config.yaml
d_model: 576
rope_fraction: 1.0
beta1: 0.93
MLP neurons of a small language model. Each row is named by its layer, matrix (gate and up: input weights) and neuron, and shows model dimensions 144-335. Each number is 500 + 25 x the weight over its row's rms, rounded and kept within 0 to 999. Numbers have three digits each. A neuron's up and down rows have the sign that makes its largest values positive.
Before each neuron's rows, "fires after" lists the tokens most often just before its 100 highest values on Wikipedia text that the model never trained on.

fires after: " ", "19", " December", "20"
L4.gate652:480480445491491483523484482513482568509522513491533519502483531481543503489505455540493526527510493489483512486484496534483500492501441509514526568472493454476486488527543498543527481515486509497486479510477498504516484512488481544494549513519501482490507538493489486468526498494467522493517479493506479511521529491510509451470502539503505498502496493507527537443537482488506481493536463494528519484503470564491539512516514481517492482531517487498464527508543497497523508556477520438484513496493486489525529479498503513507479487518520492530497495468539485513501474522518512475
L4.up652:533539518482485490485493514498523531483500510536509512530516513483516513523500504484467576482498481483502498498487471492504501432555444471462473469459506490503544477483498500500535470532493504519482445470489524494493512498490524506455491486488458481506494487519498510498512496515465504523479507498507501461540465479517499475503484484535515511478536556496494545514530475538494466476560507548514497485488500526518496499485489535472508414472481461528502484510505490505505526486496498480499526531485458475499545471479514490536455529458465537530508526540495507459529493503483522498

fires after: " ", " |", "IL"
L10.gate71:480494492503470538501491528477516488508491476483493487531500529485477538486492512570495568511511539504480457466526489487508517519523488463502472521467532531500530500473520540500509488496489486446476481449523480474481492520473501533478503502501454509510534496477525502467485529489510485501496518528500472497533514501475538515505491519512491519510483506502505499476462515483483501520482511475505511530509491465523518482525520518473508501462542497496490508531492480518481456468478543509524497475472491515461531480455513480491520498499472481519497487496436516510520485492442492489
L10.up71:532520468505481498501495465506509494469477511490488499531482511502461489465459504477504522499532524477540471520519509499508523511528500484515507476522497519501519524520528529475547438512541485487500500439488455468472531469484509546555463459505448484464455478439484476496505471482503510523473508474516516461469473475513476535503449508529490479480437479512541473538458535508481494513493546499529484485486453463523493460492485506532494527491481513519480511533482531500504474479495526498525519526476513464492527467519500530495490503516515458491537494493470484473509499542514449513

fires after: " |", "0", ".", " No"
L4.gate419:483545477509521490534506519474485542505486504499482490460532503511478515480516477493500480538464472485483530472486504488471484491523475455520497483497464508504484531496538446470480509515527475533526550440573511457463479473504455474499502529488471469517495537503495502504500527519483462478525516451517523498519456531531510542550499469496516505479457505524504455518501490476522539497498454521502522484491492507511473480440510480489486498508536518489502534480521504487513534476518504467504484545497529526469522508508453489507489525505525492473450474479475469499506490516495431494
L4.up419:495509468489478495527515487495472522488486520528500505465517523488531511512494444487506470521472474507503497451511527483480513515508446441512501502469496514503433534600542482475481514484531464516507500474519472441511505489476454488487460484500510473519542500509464515478532514503514474511496519439515502483537463534499513534496544477509503493508483494502522475515505487479494491515523530508509524460530511464441507469485513486488487519506536499487499481469529492488482574528489474424528473549511452492505519488527446448547504509514533471510467468490512505478547499507489477456

fires after: " (", "19", "20", "18"
L12.gate1246:464455507534508484532538531485547491510484515473532546482472533541497495520486468498481494539524524491534449533499529491522504511476573515489522529495501539513489484518471525459494525465445456525486495523505491552484472496477521485492537531534466521493473511484503482563494514522505511541490521506492534501498492511490505507465495499501429476503513495523528572443487514512497501496486529506500491457552510503465502495524516490517482499528477483510522524510463504478500485471510447487536536528497526499485494519507503472505509532487494496495486469500482486497488528528457513523
L12.up1246:500510479485494499522518517561462511525487500483482511493527503498494506465563512503485488497522492508467482515465526455542496462517459490447492464471537469493537495522478512497510546503519520487513493490467471519506500521501522567487484537535480496502447551437517507474510492519488496483506504480499540520509470465468515499491524519532518486524509497494461503511509493460498515558464510511463538494472484510488493473506520485522464515484490511514491515494481521511533526485496482493495523534469473458450512520508503528481517457511539456487501515516507528470491524459496506512

fires after: " |", " W", " /"
L12.gate1562:496517477529470476500444460519439551501542502438515501463503504532498516521507508512450503511524499527488487483498508513539450514469513503500536517447517550468464515540498561472467488516494508507517504506480503486508512467498509448518504454495563521477489540518499481489515492501457517470476462464476546527495485533487496520486502490504484533529494500450521519492514487479457477529482497499481448480498509485449488537448465518480491524498542496468497507499508502503528505473514516496495501499506451490474558470515465478520540494500512461477472510500478527494463457527502500514
L12.up1562:505485483485505492465526498502515498452481509476524476501532523452494502502485526526470499496446526477516489462440507477477491528508479526490487535522496484491501475509493481470546504501485509470513482514542467548497482496523499490478518471479538516432502554531553479474488508512494532471528487520535462508477436539546505465535505514494482518511544530513525524488501512487517510492495451489526516498537486536466503490497474486503487496496527471527533518498503478505527486508512530516456522480477446507511561519487490501501506456471496511488478457496472478469455516485525503489

fires after: " ", " |", "57"
L4.gate877:497443495461478495522504487480471517551509476508492509489447457524546515513534493474521501485480512512452484491535519493483491494491467485529494456518547503523482472511547521519537478507544540522484486494502500497507493480524517537483504501516515499495515516488498523487515468491513528516497480515474454514530461512487489460460562511558480531461557497511531498460516518456503554519523496540489521513470516457501522488557482496455486488477446520498468505539524474535460531521512478507460454472483478502531555452522473493475488492477508473476515533474479553468512510513495506489
L4.up877:472516539514495499508496535455491524497474492539480525504505475454511506490471454461504477450498484477516498488503508485513530499511494487523492497471484462523446429494470429526531490492478525499502433541488492459476480502498498549506510487465524498518501505476504534471550506508478480469525467488431472524559539492546470570501542481530521486498456509545521490476528464502464540525542453495462507509541503481493504478554471496454500488506415531485455494528526487498518491487509461491484507480519472467516512475498515479451448485440484531522510523478467500477482480539534470479

fires after: " ", " in", " (", ","
L4.gate218:483493539518467466502510515470510512541493514482501502522495509494550547485509493544500502486492482554497461501510497508508499489468497539518481477508512499493535494476485503494519533451482515493539470524485476509502541558510491508454468497496520493504482538523565534456483476509494511568466519502520524490491539502472532507474498517521470519492474527479500504460505530453510517474502503477464529468518503485490533517484483502516480504548484475525506478501515487484503527456530513491496485522483560469497529533557503552500507465511473442496534522495492481521541471474532451467
L4.up218:509515514555428492533511511487498515462474521510472567530520486468477511460491487522459518519559507495498493530516471477446482448505434493510508490487471525505495480472517512487523536475505536525473447505525525513541502502478493484522476486500483463480505470510522547459478489495501488512498513498468490516477516543509476491528522465534464498504486516531511526502476517495513482470567550485479489514517505558475511515523480543484511463519485563519528497469528502472501486452488519520519523509476498519518525483549505561489519453520565419488549495476532488516511461461548523518

fires after: " |", "|", "IL", "E", "OL"
L4.gate754:482519526531520520465507491478512509490488522488483502467520498561500553525507538446490530533517514490527498528492530516501533543529532496469501489527468428463520488537539513504487447524467536514500506549536494500497501489469427475486452499476554504493480537518477508521513507480511502504469502536530530493547533528508454499461482514535510520472487484498511528473455500531490537526479486483506584467499469524495518522472495538478471508483551482476504481496487467454495476496526494569526527504505526496533506478557492526490477462463517502501520509496483492533479512523492486496
L4.up754:510528475487473516526512490498507462495492452512489508536461508498492445525498495522488475482551504515509513502528487485546513540483493477478521532452487500508493470439518491541525461532510500449479479495521490521528508531525544498504469549521531509483511472480518502488508505481504499530524532497485481480464452484529505517476494510516504513507488491535560490488499514479464511506523465483478496430524531514458529491503508495513495476490473516514487515502457492485478493546532532501493476484477512494514520485470508502495563530482511482535506510508506499502506485507518531513

fires after: " ", "|", " |", "21", " My"
L12.gate22:507468517517502521487510496491484515537515508498484429510499484503507479481452463502506501509483480523521472514492486461475475501460467528513473472474506530503461484443465551528546516434529469504535531461505486499494474503464487506539535507503477470510505530508505512465488509555503528521483506491463479513533510504507465533516465491515487487534479535543515511532510472493474484491488471512482528492507492505524527542483502516508514498488457499519467487511515511504534500516502509517495496509516502496473483558489559521510476534474494479480481536516509528506476504511524461515
L12.up22:497492499471505528525476490524485480516468498489509490514455488509514484506525451498503500533541505536543546498487498554489488480507479505492496460472524554493488539508490517468517558536432486467487540473464479520484517480503547502519470478470537480506455536484494490486494473524516535528488520478509505491480509481537519485465482499481500520498484481507492501474479431522462543457497535496536508477530489461475535491502516491405483543472462508443525526525516496513539455509525493481560481503530543522494508494528481484510485496464473546479489512525477494521513490488527446514

fires after: " |\n", " ", ".\n"
L4.gate1630:539546513527533528543496486447514475483462519487567497484495529552480540531506457483527486442453514499494486495476471498467480484557470521493493540523507498485498464517485520509500453525509530506503514510494512510502518514483518541502533489497489471469493511514476496495514507513481505532544470470475519468473479494505510516558479477532512499518559508499505456518511497485491514491480469496519478536530453489472525478471435477494519496521479494479511534527528475519450505507508496491521488499506521514515491498512508516481513487516562441546529515509471495501525522516513519529
L4.up1630:492490502504541517483488513485519537540487486466503426489476487485482500497478502491546468461499485516489530499509487502446517503471495500499528513485509469539499524547472513513503502523506489499474468480454492511505482500486474535492473512526513483506527486518477496489514461492547517487488474453482518496455504449513501480440537505488484553513514502470502501502476499512500492527519471485533499522537518528504505517558424473442527541509487509485475516468504522500512516478444451496513530519484519489519486476508465486465539481522556517471505515518501477490487538478495499551

fires after: " |", ";", "1", "2"
L4.gate529:523507475497454502482550526526509480491500529518498530541461501540494509446524486523462454478453493487476499489483519504517481490508513446494499534519529472481491528463522516490482450470559512545498491507487486491487501469503502505475477482496493534494493531455531494506448516484514529494529513531530512495552492468468498498467524503450508468487524502557499463523470507462467453511513467512522497537511530513508521497464478473534514529507479489506479525502543481491470524510495512506515524526503491549537517537539475511444494548486501505539504463501506476486490481487487564468
L4.up529:476488532498505549492503491466508523526548530487499475554507500474512473471503512484479472515500519497483475490525491513523530459499495513476517476512510514519464483504506480516555470492456507546523495530483492497507453483512508520492504515467506495483550516512514496526514475478487473506490536443534495493538491469463501518499476493524493499506484506516479523543485491522449505496536483496513467496512475490472539494528495502462475481529519519511504518488515492488493485501521530513497504462514446519487454496482439491479535489514465501469519474474476529502485459541559456522

fires after: " |", ";", ":"
L4.gate1665:498479479466460511497465480492469512532500502497517481530497496504495486491500464491507534472546520473526477531489495513484505500488529531454516544474474531517468472441473509506493539488546472554535490512435571511516500501483498497529516471503487448528501481498494460513541482540492478482516486508479474493442456484525518503572473560475484475489474471488516492576497479508500506477499476483531468510503446499458526458481527524483492508522479484493479478486491521500503509469535447548500507513499503483485500504454493509529491538467502538465537517486507506473513516509541496485
L4.up1665:474519483475484569531494525467495510513494528510506504535470515489502503535486510480470492465508495511489507504473479485468490526512490461494511525476450481493453460476512519467520528501551472486499476502525523485498482499468478502539465547488498490496529540507461457466467499471516458560507480491532498538521504476507494478507510456518504499492456526483540503467496476571510540501483494522499482508463516493501467511516502480459475476526490550500494528488507500479487464487543468520475506488525514482489531501480493460486498513519463508470514468495489433507519563480526504494

fires after: ";", " |", "5", "4", "b"
L4.gate788:492468513526481515530527534495452472489504493489466500513536530505487495498502528484475518513499534497475488503518472501495525480508434535502501488541515488491485498510506531523509479483488509514535493497469478531517550503503517512510510490490551538507488488490487557501454520477518505499536465528485469456495470467463509526483505512457470533507460511525485548468483553502498495537497491470496506472509489484484523494488516454464514528501478549474470466495483483496519470520506520482469545496486482531523523487509477498474509498495490489532491488496457455510486513490529574524
L4.up788:548494462507509497486488470514532493488524480481523548518512483464458508496492498483484527510517516524526484526512513502489463487495462477477484499479518486485463543481523520463518529467486532508566508514501534492502496499499495535485515497467480540491477512522475535488466521488498527489467541505536511536493509487487508457447483477535513476537537545499524532468524500503500526554489481488531458502472530514511477462489484526479471480488487512530477498527495476461497445529474507493489504511535507485508509490505521496481463498512443532521459483471516509524488500429521504461

fires after: " ", "–", " the", "-", " of"
L4.gate464:479510515536488503500510497514489531519519477511477513487520571530460469497530497461492469522532495416520453515556505505520539504548525523521505485486526523571527537504532457551475526467520509492488504528526504484523513493482448435503484497489541474515474484456492506496474495459526486532496495472496461478512484478501495496496502491503537520518510511551526491476526508527525543543511511439552497495489476494453482520515482492489492571484514489491506534484491524539528500497494528522524540443487509514506471468476474500498470523504485525505452475504484473507500521520483474525
L4.up464:531511482509480452474494470492523495532534530510525459542534540510480482502509522518479494521497474509509487549470540504491505519517509494548465495489517483583533500522496489503502528528510479463491513475509517491537550473479529505489479522453454502534507484519465499486510478528490503535484465525528503494489463495486535483489481519542506508540515508471548487481512538543462480492503495473526484470495519528554516486473492485516513503516517515474491463532534501495470492476507482482493500503501492501498543496521507540475488516444539565566520421557526444473501503475509484467

fires after: " |", ","
L12.gate1593:486476498480475521542496496491473462468492504513504468518496464509501512490509531486497501500507500558521502474531522500509488561501504526529466481483486456534496530514449491495491542464499501517502507517535459466488511495512511557472503454558481498497472528539508453513487527509518493471517514541494473505521516488449497511522441487534500452538519520487492511505508516474508433519472532526553491530489526488489490513519497511490506506494514493498485493454529508487546466541495490514490510494500508483522509470520494524525508490521536505514491478490489456496522533511540487508
L12.up1593:520466533502522506545525505514468500483514438505476503483486483488507496510501504491496516496502485481492525458508513482541466498556498473465523496505511535535503499505502485481531473514487489478480534533514478498506476426521522529497482504507499505457482523556511491507503485517464524468549497506512481476534566501509516495525457512491464494469513526484471521516501557528466473489495487501488481526499488522484509480503498492460463463477491502481492497489511505535509472470474465515566522457523495547498497484456539473515501509443482469495495512530479479515493517480535515451

fires after: " ", ".", " |", "3"
L12.gate1197:524489477503509500557501518495498535451538474521469478502533537457510531474470508441503529516499499522484480550522478501474465542500500466527522542508442465501506521495483517502502537527505531464519497507532503454520474503546491512522521504495509483508483501528538519478498485482472531507491529489487490520564458521493473489488494527477502516487510460508482506519503459500486465473451511516493503486556516489494472533503506496534530500492509471508473484463550498517531485476539513499487516545496499475465472434519503515535525506529475512512510539518527463509466483493500479482
L12.up1197:536501431489484532485518510466494492487506449507444475509505531476508536505505496429499488505482495514547467523530460481543459504504536496505535534514487493532513553538529494486449539526497492542518490500509511506505534509487529495488485516523502434478516512520439471494522477533452488485471500536517513502486498487513477518512495505496492553451513504486465540493567519463526483528511507494511450492518519474530463486520523489511528524492560533469465491528521475485503492524496545484551525516494474497490517511505471511526522540521550502550465504486498470500495520495457487502

fires after: " "
L10.gate1498:483510562529562494485500526508522498514511472502488541474482506499481504495469476474514540462506521474481502452487485517480508541500472477498524533510486488542484496511497511535513486476471512451462503446485429523499507479449501493509498480516503462529506513501499497496460530509505514487526529487462526547481455479513504488508496509480496460469506454494500450480550472498534509480454489509485492452499520513464489559485511479518495541526512488466497536488460544488482525513516540473512507503531521488518518515479519510478438513533510506501492509480508512516485462554491472530
L10.up1498:515527486516467495517550491450454480517493502472514509510538511489491511499522521525482470522529477487540471485490537488452510501489473521520471441501474507519498475522487505528495509513480496500496470476468479499516520483485504518517490468475465526490525510504496479508456508498491523513490547440483482502555471523510491502497460490475461480502484485482545492530500491484492527470463499463530548473522484524525539511538550488513515459489501512450491540529504521538545521503512478444460513520510502517495500513509525492457500471469501477520484480462534517481521538516522463555

fires after: " ", "0", " round", " |\n"
L12.gate702:509537504496498499485473450496548486485485489543491547495483557478510458506463476539473538484492464482524522449584472494538508511451495496482523490476543502486520510509533523518498518488535495494461531510500470531506487563524508490529499491481498501485516524493529494496482506495491512497509455500540506503527489489519511509495510509505451488437522489487537533546501498485468542491517524508504510523530480492505488437480495560462515494499504542530479515513507520502508522499534512473516519464521462523535505537503443588516518530489485453445497510478516514488507518499504488503
L12.up702:494512517518490488460508484529449521522459496491506504495490530518521511455472525526499521528481490499529510531509495502515495511498459464508477477473475420511513518468503482488475479502525518498501513496517461508461492499497524508555507479488451465535535543478477554534482523480575517491464487516518496519491488510551496519500491522490481496534510520524481538596525503480559489535534512515508533545505502498509522518440511533489553550477487494520476507514503474508507513511490487488504486485517506513508497541465502535546492535525497503487450476494480510506520496482518540464

fires after: " as", ")\n", " |\n"
L4.gate1115:507519519505468468490484511499526470466486555485490465503492534496516464540501469453501448454455479499469562491503527490560461519507496515482483487480537488503521499530507463455512529501479494492502536526540481536530490505497485470494497475514509518523495504531493513541514514500489474521500525505488498473504514510505502534458478481489486528461514484468522492557494508523528484476477499540514478505539504496496523462526484519507505490511519513486522508523520489507486503530445535470485514509506485519545520531502563531486513511524464502504492458507511499511502524487493505531
L4.up1115:535502459488465489484517452496506499520510539518509522506526502496527471487528482521497493499465511540536536522513505537481503523478556481533514506493505461457532534530502494480482509511514513504510478546494486544493510547502503525484484498519503532516494483479477525520494484497499496466471497559490548490463510520524443502461510499508453520470468527544476452518514515506515505521505474495487491503504499531507449541500510505493506517459487471510516521496468521446503523535426486511481501491526475511507531472468557474484483456543569512525458537487555492492504477517506521544

fires after: " ", " (", ",", " of", " |"
L10.gate1409:486494521483470476500498527493567473530521509462489518508497467505521530522515507496488503527467505486530473526502446534489503473476484496485510498512506463526497548471532519521549481481554454524502467513502496499453504460516474484532487521462521510478489531514531500514526538483496525529511514481522528542519516521485498534470479475523481481513504483498491494515477520505517536473507536533515518459519497544535538552503534521476528470462506479503529543552521497503487443565529523474520516465487534506508476502467509508494491521475483480543501494472476502500464495534534511492
L10.up1409:504494500559502536494492498489484482485489480500526510475509499459486512508490532504516461520486493470512485487440519561511477454537503512500499471502524479534543506519473510484504536495498444525513496512523506510491517497485483516514491486525523483513423485472495505462501508447468467497468456557518535483475533505481463506491488518525499522485511522442561492503465432505542485506554529506555486470483517504509502546494517515514478484481535537515464558460508481504514493516505509509505513533488520466508505488524518484521513527510468489502481503518548466493512506472487491499

fires after: " ", " |", "2", " a", "1"
L4.gate1572:529493492488456429508459511494429533535528545502510462533484499480519482478491497464477512514494487508472493495514511501543519528501526446530490508530531431484495510523513495510526503448515466488545443513480501562481437518481526467518503506514511512474508507420500499497525485518530533470527486522468514487493468509503522511465502498492469510503527492526463452505490482517498483474533466546470491547549479493502549531505501481533516537517525500481509505524473477554486498509526458514512513520518490531520516477514472483510537492490515507489469514482516505499502501542477491470
L4.up1572:525540445474507498466550532496511494523481499509525523519472520509535520436454484510498457482492456522464498492476515503483500511513462516514502520459501492495460488507521526523557510470486487510501530524529473473433468501500511483540473488510470519482518512478503479495504442465512508495520518497467506472476483478518495491513541476521476531505484468553489506467514478482457500479533460489503533521496561468485477551499519540485493486530493524476490514471487445534480475506513495512508519507509480546490459500514497493562534488509482480519519491485487542472538486514519519520

fires after: " |", "7", "4", "3"
L12.gate909:495482500517455514487466485507492480532512525547520496497506475487504493562515520541534519481556490474495511478536481482443498486508565496511513548455494500510513509490535530457495471519490508534459462520483518558556498478512521504496528468484575505515516503472489477485481538492525523449496474516485451508476564502515526491520488490469492525497533527520526502491492516497536531508469551544466505496508486474513507494461500503491474555565476521509532488531486522516476511505518484502445506552476524499508472559510477528481548468509472542487507493546495483463510526491531518513
L12.up909:535528456529475509559510503511512467474492483526516530496515486485468521504486474511502527495499564530523489491504485498489514526456514498498491496520473506475478519465489476480498513494469499473513531459448495519566493497455526555524503483529550481544503484458532513522490552490507509474496502490520486465490543472517523524487490515472437472489494494491528473505479462548526506490559496495540474519499472499510505478502506467527469535511502514467515480490507518484485521479471533498510467536471508512504502531516509492504492513500464516466517497464475489489533510457494511545

fires after: " |", ";", " /", "0", " "
L10.gate1011:519510532490498500493513473475497489507471499516441542478520529536494489531491508469498478478432534498555480482551489501518501517523540483468545514482489468469464544501524494533495547507506503455516519467472462515503500485543517492486539510524507542466486511519506486502521486525491493480459529520520450537502462487504500477513489509556517512499474491498477475539494469482472487454505484491464477537497473479521462521481457516459520482488486535544493553452526463472498494475477506497506499493476539521551494513515522489533498519511524538542493491486478460474533509559489507538
L10.up1011:503500464514503505515478510511502511514519494503524529497507565489473509496492493522488453496459489522468484506499468501496486476491464524524443524493471515520504521548511490508492486528484483514485455474535530494469488458485512506482477508446504570480517482534518503491511496514472517498556495530498525524528471527485517500514551470509532527465513502508514506475540471508474485496490521467472518515508491512501491499501505476497518515451501497452439527517536477499454527500548490503528505462524494526480547459511513512500480520524564487529477501483521516495542472525508480497

fires after: " ", "20", " |", "19", ";", ","
L12.gate1410:542480534497503483491445501550523478513506508484486504528524483489513492491555540540484516511494509535527501528501530531525480499468483494480460547524536513539504498503453520471502526497500519518515533484452506563498487453489520496465518492486468438489454530477555493495517520515533526495460517505517530524509500499513494483497472525506526475468534513499488509488537518459516504480484474520483540468524508500496502506476508524506525492509454469514489506498492481525526516544497485518491478498469450488456522507556507484488542493457467470489515514484524497501527478520538501533
L12.up1410:492482502463510524513479513502425518481483508502477517527555490505492562489480488493478528500484487489499488498486540439507479506540504486508496480497459479499542498481464487513506525491441505480526507515495495492506508526497481529515520493526561481511525519499486485482494471517514502533548552530511506512505518479470470472480541460524478495557505509479527535507507493505550521503489522498465558503511525502487524498487492478485510471510493485511479531496492491505567495533493462462520513502514538505509492510515514464483500541508472496547499478491518486472488488479502476480

fires after: " |", "|", " in", ";"
L10.gate1580:499558476523543466515522500513523503490492483548492496501500493523502478512488467509516474482469509533512505479517490487537480514510478481498541522501508473469513508508511518547468510470501525519452487516481470514539487481500461477535489503497491469535496496489475519516488517458489508463536511557521500542517458530467483438498497497468487518531519499482541495551499501512462526468508483521496537535547505515531534515499521477477489503492486500484517534467494517516517510490482477528527510505486476479482495476517510518467468465466530514535469479499471473463499541471469492523
L10.up1580:514446544536519463471471518450478517529475517525516486474541516495522497477496502488495472453469487510534485498482540511523484503488497519515494513475506473550455478515520470458495481453507533487504495495557500481494483466495490473505487497522507459484502503543478504499437487535511467468538521541501544521492496539471477486510520518498536477534494506528544476510503503475488483551500508496521463489512529482526509510495511467515475481485468490518502501503481478499466542504498523478464482529556506483507528522512482470504497537515538487475489478472531502511491502479482452533

fires after: " |\n", " "
L4.gate30:484520459490504510491474487460527472530514484469525504582502535497464518466552493542510457505474476543453511456500490496524478501499520467482515498513505502459530477496540536495519486515499515492513504492471452515558497478459495521538504473463473510474469472506493547506460457462518477482484499489468512512462493477506510481478470525490517532483466520493501487460529460526508503497506509529494481499511509513482506502475479532482461557528491499445495508468504485526481512503568496520517487534472537513484503455488526551493489516504535488515493527490473478491528480501494465493
L4.up30:464531457501520543518509484524527502509470532490514452493511514515460502466506529528508495485518532513556515514492506491477521484488520488472456509485507499494469494572489487481454488531523522508499501499539508499524542549467453518489451508486472485525532524513533510520520488556513475518461473537471529508480553566539542511500517516460496484515480524502452459482467458509474473505525532491530512496499495515500496508501521508484514516493503521520486508540507516506472474534503495487541501463488486505510478506471508483547465500521500503512476545547523484498468533504473513508

fires after: " |", " was", " is", " as", ","
L12.gate1019:532535471513537524545488459507480539538510496525487460543513521503510520506482508500488479490509489533502501465514515503454530463526513521496526500520534487484477454535513498476481468505531511451514486520507455483467452492551500487514506511523475526518522530574489480485512522504504559493509500515484466517489504524535459460502520513512482493498489503519536457484517498482483482508475499521499516458538481501509462475505469466477548514567560486520535495437507494542493479501499494504511536467512470504526534522489515512501472521482548545514517519494497488491492504517564484483
L12.up1019:465486508517470518529517495504519488513487497441474493501493514483454520512455488472496515493549493529494519535473506486526476489527528512483455483501506524504506511529555512485480504532516517549507505528487515459493482472516519506512534502490512517499485472490522505487472520506491526507518476541536505458576495503523459504493445527532509479515476534532482484522487537503485473530499496530472479470477529539512520487536479501482482491502512454486519474502488525502479484458526483519515490492496545566525467520507472455516538479475517448509466538507530459495482517442516486504

fires after: " |", " ", ";", " Candidate", " Apps"
L4.gate841:535523523532462427483481476482515519519457504489466487515504474482522508495519492460497503464498503506514510513552492492480547499524480519476504488508468545528544491472466499440483491529518486486509475520510496510521506509533484508505505519508531516500466491528474508510492540535526489528425481506484510521520487473434472517501521472501517512475517512520511534514520535485510493551526461528485496486499481508561500531452503500507472540489471501528513523487506416528480465568509525482499507500455486492486477509511560502515505528521496507488563480499524494551486474462514520492
L4.up841:461511530519487514473506516510529520535498536470520484545534482561479480494518500482510513511469501477550519518513520524499508514527465527492515508530496452525499525495514505483478506519498476477558479497473474542499542500466500481506504495526532549525449464500532501496493499472515453479491497477487514497513527488476521553498467502507505536499518510502534553452503518481520482538569508488483469463550471493514535539510487524506485554493473500481501461492500459488463465488515469464479484515538506509520508506479505484444502523528500491465460484455520524501507468487517532496

fires after: " in", " of", " as", " ", "\n", "1"
L4.gate9:546509504490497479503512473483551551487530493474484546507493525525513550502526514484477481465503480510507477492498504522508474498501499484552502487509482474442537521492511492537492497476532540563507535477483459510481516503515483491488499479450486496535511505527522474547503541525521516478493529517501522454479493514511516472457457489469476512474488481543504505572503475431489499472494500509522508513500504546509535454503515464433487504537499522448473495488573493486450456530472538479517488510494463509485540540485499535485476524483533504500535452473494524465499501486485483526
L4.up9:494482503487495489495498478550510560515493516501471518525472524561513513474466539490493509497484464536503489495489478499534509508504507503489498497470477494478500464461489478487521488489512498516523519475491473542513525475529484476513551535512524508501500494477524508521501487502524489492527512485537520518488515529497461474512507498462491449460468507520501507485453465470490475484525518519498509473470495535569533474498486477510503452546537523499495526513531455479484531502478514483516483530469519471527498542489532499488479487480494516532488492484551530539485485475520483502

fires after: " |", " W", " ("
L12.gate119:534488483523479497478508459498509540503465514472492499506466504501500499508548479495471485532504505478541488489504501478499483471488519521521481520436519520515469526512503511482538486518508517491485524489505458487450489523457536528524515463448464482476481558490513468491491482527489500500487495493499510500531501467488499484515499464517506513495510509480484488499509468475469483499522509553496512476475514471451509488486524470495543489504547516542510475504502489471475504513490541506519552516525501524486531437453574494474496519511475494516515484513482479526472487496474500508
L12.up119:511479451493485490461504500463494475501510502442485509465503479495466507518500451500510475491473503471496484501487480476560475484548474502476521527515522501518470528533542518509467506526475490515494504548514524472505491526527514487453488514492500528472484494502511505494465519488478497496496486502470530512529502501468466475501537497519530514507528541486505552504530517501477512554501473556512491457495503534427559486441513521500546534558469486465485535477488527496534519531510512505461491498474457511513528508513492505522512539403480470510543480526464517481517544486523476491

fires after: " ", " |", "."
L12.gate154:516521533483494518523481499487509516482504498491488477465471450569479482488464471508468529541484501478521472507512463514528545494499514498508518523513447488503514507527495464543462443510495518489471480483464519537454488520478485495502487531466498445509521486502496502496481558521480502513524493513528439493512476469506489528556492483498519498496525491533538496515443469521474459484471505550527455479515495503455541526478503494474515503489505530486509441501472511501469515499498536483502462492476480523502544504537469505504438510514493524505528507512526509496483485438481515511
L12.up154:507510520489472471506556511532489491497530473517494455472491469548565505453548515519539505496503455463519508529502490481498494493458474551537531473514485472507442462482492488472453482544506497467483494472448489533504519503480556445463525480534515456501549534473473487537490457488469462520463543499491484522486484492472498480475520467512497459511518497533484520529496544508494522490530491509469550478512507461504526494532491492440508513500547484505468486479510511490502490495488541519460500509469450460477504507523496494526461475481499473471495446497537491482474482527492473536

fires after: " |", "E", "1", "IL", "V"
L12.gate505:517519502459510514458477518458489487500529494529457482499490510443506514432470481537508502499528509491517496495490488486525552473476509479545480533480524523480485516472521512515537442542505546499480482459463507510512512498526508493521462486497528518471545460501501494527457571504482521521488485557522478519507502519493480494505500530513500520505482529459541528485501491499494504519491503459511496526462482514519466478515493508525574494504531550516467484500503465509518471496506510547504450496525503507539470470520480499466497460503487548518495506502478478528491458537435510500
L12.up505:497512573505471490509473485492530470510457529527473524512556504484499497458498507487512450458491526533536517493495517475534490480515525522539524520469525508489529471504514547540524469525504490514479484495480468518513495494550508513503488509534492541484515532504503544492521479492501530509514447508503511486518497450478506505481524531465555544572493476511509490454462460556478485470485518514492535458489503524535506523536521471535495476538480483490474534497493525523502518541518461489508455476516456518495531499498473470479540503553500499463520492507475521526516488499487501526